Weights of a small GPT-style language model, trained from scratch on English Wikipedia: LayerNorm before each block.
MLP neurons of a small language model. Each row is named by its layer, matrix (gate and up: input weights; down: output weights) and neuron, and shows model dimensions 16-271. Each number is 128 + 32 x the weight over its row's rms, rounded and kept within 0 to 255. Numbers have three digits each. A neuron's up and down rows have the sign that makes its largest values positive.
After each neuron's rows, "fires before" lists the tokens most often just after its 100 highest values on Wikipedia text that the model never trained on.

L7.gate742:220051088134136122100164117113146118165160188121115139196132151173124099126089153149140113192089126173134154133141150166089096136097130114106221092171206122132113143133116130159108137127127141137160133141156192174130084154167147118138139110140071112154143078109099174125099086137146131086122139200118138105098088142108111108078102107152135117102094117146144113137068106101115128136129114152152206092096119132155111080106129091153086147115147091085114101194131106088065194119127158143036109065141177119161129074113172136128128102101153084185154086137136088142104104090167129104115136128092089156149138116134114120137109118176127062161101111126152126126096078208150113092128077158159145123090081090121154141123112090107122086125120154111123118125130163110123137077095120
L7.up742:116055129117080122176101126070145120183129127197167154169129140161126128109136093145162087154112127179101235115105128180148094168126092106147222185181150164080101122146111145134158160165118086154180133165132137184141117100094169117103146082114102100095132113137107155075060159161129181097128147152119133145185158144115080127100090137142125148175108112173116099140132120109157112139092159137122204154159097125163086125117117075128088113152145179076086140208155132126087117142106129096098136119176155175109194104159111125107173112138133038162117142155149144109140073122125144125114078134095109096089130174112131101114135112150092123112122134170161121149056177113113131069092126079148124161115099156147089136082183144091137097085136147102165137137091125088125083123119154
L7.down742:085140118080010096102136140126094112139092133093192136111109109157174124141129122053127147117147121130111153164165170136118160154101050122137119148131106183098202162088128112136087176166153117155127171138120095164214105118078130154169152077190198168126175140114203142129135085157142126174162135148140106139142098129172068116108142145130127161115164142160094103098144152158128125113105150119161138079121126124075148142154131103151149075139154152130099098143117137144107128164109132067140135195105114153095133096131095162134158095134108118153056187173135112098186075140076115133123120117120096123094142177094131110134144118138125130074162126156190068167134168116089088082078153076155152115110198089170070110158111163084151137153054144109163118117034111089106101120165138
fires before: " ", " —", ".", " to", " .", "es"

L12.gate640:108143075081126121082118127176118132140109119116089081069098168119169132184164138130162112128160095131109203077077104125129134102122151134114206185078172096163105159112145179124158114133096134164158110131131207167117127091062129176120139107195089129180116157163108125159206126094136095080095153174132112118119027136098142157157110104108146113155085156140088126178094141137061150109138129109114147168176136118142121164110160138137131110126097165129127121108134127066080148125123143166092185156129123196220141115167052119167158140143125119156165112158093150112093133150178091136139102185131116138171113114149119162120168099180142140134112129137105155131148119079123142113158147113101138148074112121199136105124091096126105163131161110093069123164085126149152153138095144
L12.up640:064100165109115121143071132119180110121127158125119099124123111153142110154139054106092133175118175056094123143139155173128126164107069137085157168139124161084106094115090113126129127129138205124089125044139091107149113139112122139131149061157106090147132180150135104080129126164134169113106153120085092110145142096163109169128098116118085202092183105139113107152135166147161134100145100113108114169143162116082095105109144130143140142111105178172153159118164092162146124118125111090183153182181111125155133150130147148068120112147130079077163152148118073138177068099145110114182121094108067135104109132127152171114080147114165161118166147181134137122100136118115141151113143182201200117131091153138205119118130136143130132107156103142109148135165062111065098097136117
L12.down640:176154129111108150090131186095115136134146103121162133141147140160102129112118090178135168105069141126137134179160123104125118098093146105179156145152112136160250119168161154099138088093132109078139157138045131139099085148120136135130125112131128168139147134094094093117089136129124143131146014091179164124118120128092138157159171138141165126081110100091141098048088129122155121121133158184096095182102107059195137158152071151132173130081157100113108049084133142091140131198085144116167077154116171127115113066116162164093109130151108231109159144142134135140142202125090123177132102177162133118110097145106124157101141174167102088143157125128125078133181120137104176179099102186095130107148113117142069156107154122076139083095131185150142124086166158092139121123165128
fires before: "h", "H", "k", " h", "ha"

L7.gate363:082139171084131111124154086167166122062172134106092125138160121134063154114145177092166158198174125148093139129134169082222155159150209094152119167125115119115115159152113099141076181122143170162156165246175134102126155134107114116151122125110125158143166111186139116171132101100071094102068121092121145110096111151113102175125149104099098161126126150146113066208156125129120157158152117095124129094102158108149118117074141114126164098159121119120104122122160142114116175086119138128115169101128141114130163130090103104137181126092117128176095069112161135109084138117122151146137110103132144080122110158160122076144122146139109079129115151072120150114181090141118143085183085046216175097135117106110155145141100156129136130106167181130091149149181108105126159120137192
L7.up363:136165208115084144163108105121122087133099127154105127114103112190064095170094167109108154108163120156152143157119132057176150116182137080116162095107122114135102207169132106151142152162171151197150175199131124092141133151075083122116171108116120154149146090077122177187115141085146094091063114138040130049101090143138091169151123123086082128137105116166144096148089076073150190126178109121120194120180120135137142137053099133111120135182060117123119086106130135129111135116153114156134117083142148159140157156113162112118127174139113172175061089112078160096126078119124141179113144134159126161152154158147107122118129102185078106140162122092135192179138107145102106159142125130199219109174075073160129138135118132147144119150094170119084103138129105131138128113163158
L7.down363:136126151074116153086113144144179179142128105123120155139108106123113145166075148125130163158179173135124088099131098076171111118152121110119140098170117168078098143116085098130131134112128132139152147174158093079139171202166143118172169137104131107117152203130126165141133111050088130088029142111141097115162093161094113166140169098137142127151120132161103098092127118144126159124095188118094085165124171131154124146149093172145114089141100113152084092117159149116120201106167165154098153111066117159087144149072106100171144108130105157166161102083131083102146120168111169104138119140140093147126137148198068107131139198113098079109059174092100170099175130103109161066145105098208183133159098144102123178115124133114127136142185172099117111141172097156133161102132137
fires before: ".", "ar", "umbent", ".)"

L12.gate665:161200133110144172109142142169152145137114129162152186131128172061077086064134113120134055117172111085068096096155144125178137133120152155108178122122114130166118117156169130172146092113135115103127147088162175118106110116090124128137116181173175178143129092057038126145102071128161191142131132145164096133036119141141140099134125144139127142142020109148122140119076108136134088143150113124144069122207162162141176099057182087138058123129146172089131162153155068156128075137124186174127160068120098139135143156127075169142149163125138122149136094152142087133120118137165144087119091077137127148157169126158110156153120125133138148147147122127152107153151100130167139127168046153119142125160113098107084139102159124178111111137131105087066103183098136134128146144125097
L12.up665:086108142125064178164113145184202130105122185141116136077152135147087110140168149136149119136148175117088110098114084169095122155104137121129177130045085107148162130076099114108110116112092126131148115097108112134165134108128137127138138130154102106143145135101098099137148177123142094113143123090097063158127091078140130111120084120121161128123144138184228143128087167126065121147129076102134106172137131161157098093127084153136114127154145107120105097117144130127111098131114136132194113177146153095227126104078128161085073131136091122203140164158048136100174100074104154104097146110186119123142130176136206134108148151156077104095103122183118190073137122101157096110087162098168076125182122117153097161138115138098141186113119137111150175131055142179171116102155052
L12.down665:134128155142109200143180145159061134217111110161127089163136126142128093127104102124095137141144088102169115189159155161168148156109136139160221115135110059156082184184187166121114151085153093131066179150131147103147083116154129132092150131139103123176132108148082155148100161136120118172141137135129108106127104206120161144102175189102189146113094132155111103139103063172145084151100106160171106125155152156156141093144133109128121030153119121093107061101215112101151106099141132138100140137127119090072100099159099086083144193125158134147122153181163122123137125111166133128146085103087177140131092081119255145082076112065130098100159130140131095158109133065115083159187130145112123126149116142152176111110122133127151184078111123128108118161108148171107127135131112
fires before: " |", " |\n", " h"

L7.gate55:138022099129184113160104127122196134099137134108185123164156159114155114112137115227148056123165015164121130092102086158136107123098125124056150125150138107161097158144131156175131121109051073125129135181110158094125080140136136132163091055087134138138113138113100103129136110104120136162133137121117120071127071092143191127113163052112161137161196112072148123147107167105096137080249071077139134163136116166175172128076121132172121186130195099126161146142173128154192143125147168127138104099127146119126074144101111198101127137146144097122119154127167107129097122111133181166134109137131086203125131135129092178177049099155136074125179098115128143092115130173120133126129110145151123115136103167066083143114105127167148123135163151156111130097124148127140138097111167
L7.up55:119105093141137137174118110117117152114117148126114119121101134095105185146141142116136108121107094109130090105074135162098147125148147124163069119104108169142151129090114160114139155215104111144166121133112125129113093130098163062141143142156155170132121135172101075122167174168107112103131126098116125107179129220124118179131104139153056055159158134139123142039143150116149183148138148127102103142186113172116103159077122153095144117139062099159084139105115139153091138149130159128103131055088169175142135133097162130169087081186131095105091141177123172122114162081163125066152081107123139165128101159183155132133207168147096095132097141139095132146107080127110128140107156178121095083152153109130128112166125085119134086209157153147136147107088090140121137167076077
L7.down55:134106117135163107121114140146136125140125123122118117198123182151135152149150116137140105058128086168095115069134094165149131111161115099131110146183131103117041141100104141116112163137150153109119144143167118155087087114164166108083134094109139150195185148171152118120127194147114102138131155054085128112164130069100155184159093201141100112162174071150104110122079175089117152140135142148149155177170119119157137104121096113115150091076154114152142123143119150157206112141171187167180199096077163109131112121082109095137093134125164135102050130150119109181077109080101108108115076106135155122148132109190124125147137083174133081186106116118054072148095117105112116132149124120109142140132102127187116137139063121228156146213100157084190182122144073086090099115128117
fires before: " a", "\n", " |", ":", " the", " an"

L6.gate592:141170154121202155082144139168141131104120152102171120140144162141099156088172180146132109081118100158148115129144124145045105131092136134125133113100096147157141140125095119111148212180099116109122117123109085111084062140141198154186168086125119157173133098106072124158177123140127073130129111164126092112121141126091177121124057081131143098152090120150136059221092143071107161129135126142169117157103129111105119096101115140132100099120195166103143149201154115042054115120113137102073088085193153130151095132135131142148134124101064110146141091123125170126113142145117087110078148055132108164227137109151148170145116118126145141105053163133116090161149144119195173122075153133144114160088170120137141171139115136106138139098098171136115077116125154151143148141146120
L6.up592:095110116164147144114143097120128179050179145112121173151137157199085118086151132080113079167073091111155080155204123153082133124140121154144118119053099131178098147094150118099149058181106145173169100102129167139110114102099150113152116097122129108094173143120141144083179157138135189143140066150116131084118081147093145132161136148170110142146099152129128115157141166170116159127098115100116091130117140133144130109162145126118137103164138124166070135069176142131080144066149134082109143113149138125202120088161053166164167161031094157143159126135093123125078142107106089155094137080082086160119161113080106150125106105098028147075115111112141163174105096149134110091130126091147144156063142124109144102088032137123117170160206102165124136208080118153137128146170114
L6.down592:121059113111122104138162091153116224058177127114138139131123166158096091090098129084135107145109072094167089150175154173076105191084142174120125135122069135155087188109116137107154090131135130193164086108105199087158168133124143147105136124143134117103169083150132139049111144132103169103087140120121117113129123100102119139196159105141167139164095163100119109140121143104093154106097096108129052135077194101123146096118163147114114106139148123114106137121169149111083116107194154118079133116126117091168122128188046123136152145099063165130171087125114135123134095101160122197109151071158080166132132076129135105099090131141073154134080133124158139118145101139124144103145096149151115149103135139056130106114100160165117201140212081177131153195121133163087157123158130
fires before: " |", ":", ",", " of", "–"

L7.gate169:160128139113086100092112116153091099150117157082089123102175143097107099197165116206161104168139149156183089124143083189109090150071099101162181088164121112156117141157105134167140098109121073180103146109145143158142125101142134098118084075041129180139114121081198140154158116139103194084135195130119094117106119093132115113133075079105051076146154129175147152139118072168125122129156114118136126146228093172148145114116094079151109157128158146121123146092120136121078105105043117155113141091123116163157148180119146147147113143139122175131093085159077134048150168153111083161135199136153152145100186144155110116133114112121157175084141102120131105129116106148182127100109164158132115152131098076129101136106154095047098100175136154159114137138153168208100134098131096
L7.up169:128084090107121124153096139189166154174116110082080149095112145097140141130123143151147119161163145125095096155102104126070152123102125124112161149146122081096122090105132227118164171132109135135182153144097103132113150146123085144134109125140142133141143108156104133146156152127080078141113167102088151119136107083151077107057171130122144167137161139181095145153168172110177130154149124172104088116164137155112148092131123101150145070158126159109125127131164144181119151114088145097140092140155127061099114105120072110134099070204122121094121143136080173118103061090150128136221131168202138151123149169139138105133114122108144130090071148119128058136130145152147131128115090147160102074083078122064040140091124104143122142121134147130207143135102153212150111109103111
L7.down169:117166165123113135127110061148192123071104073143124170052120136147150165100118127129164109163123142087137110187133134127061128170192150115085135146030044133156060135133085158168092087092121153125102113136073132128133151152115116094150112093139139185135140170099069136134131150174130089163149111166129154124121140116121140139050115074129145188121137185082145086155145146137094131112099153124105146159088152201109112081138138205141129136164131124117074119119157146139079180116126171126130086085075165127121094084132117159119104089175119180153144113164150094087083134112110114179177069079174097098183121122123218136138118091129176103159131142116094156132186158128198156119167135150160111125082055110085054101156155146127090142079124111088176159154089146170120141166183123
fires before: " |", ")", "A", "K", "R", ";"

L10.gate373:110123199141075160174113093126132070145085157108132135107119162092125081121090094126158092135116107145152190113085080157102108195186097138077177111118169152110177082162126140147157177140179118162109087153163115129117103163171091147135126083114117180171118116141131144151119116160104150107126150090134135113110128134074106150134110136130105142120168130131153158171059106097111109150128171128097103189147151116123157119090166129140109094144162136126104117139184112119130144152110174136133130093156142146104168116113073144123108098122088098153117114096135117123135144151118132139136188122108151100158139208127148162111094124074154082202053106115134149175185102100128101115097131146128045144198070104105111154170150089135118152124096134100132158100101141129125185133107148
L10.up373:122151149129148100044082167127165168110118182123092123167213103118174190103155162123107123145122175166144158103133095115133159108072114117137149138072059124144168127076100132086146079107130121049086154108089123188127151114109139130141113061086100162170092169157133129146152163156186093131146116149072087175120107124103125121126158111129125122147169151142143133100109144104105137129101109133150133112090145182209075168125066164144127192081143145151108144072109148133097149113097131093160055162144123079106130144062155155114123154081119159091158120110128148115110058081166127129069084097183057143180143170144109122160155148104201117129142148139143134178156073192173144156124142037051127133096093139167147152084085108124167139176138150131141127104069117101148149131101091
L10.down373:197143119205061163142136115127101138101108168115170081198129193134179082076200141150197172091089120124093191127135040097170124082146136141136126121145145093094094163111104148080107126115082130126115137095096121104102091161133091156144133135069140160124110123086144178117108177176072129170117120112164055105128173172120149170138148127120126203135086131098137107151062061139078144083167094130104153141154131158150098104144118210206095124119101108205084113105144123111098123121117110116068145109149072157128097169121127076113106106166142116125165080138131076100156077144162041083115139161159170149150170169180082092148105083130183157136133144141102136149098133136136123130131081153121155131200103079093108133075121097128126151095105127150143094132132140190148216149136113
fires before: " |", " |\n", ")", " (", "%"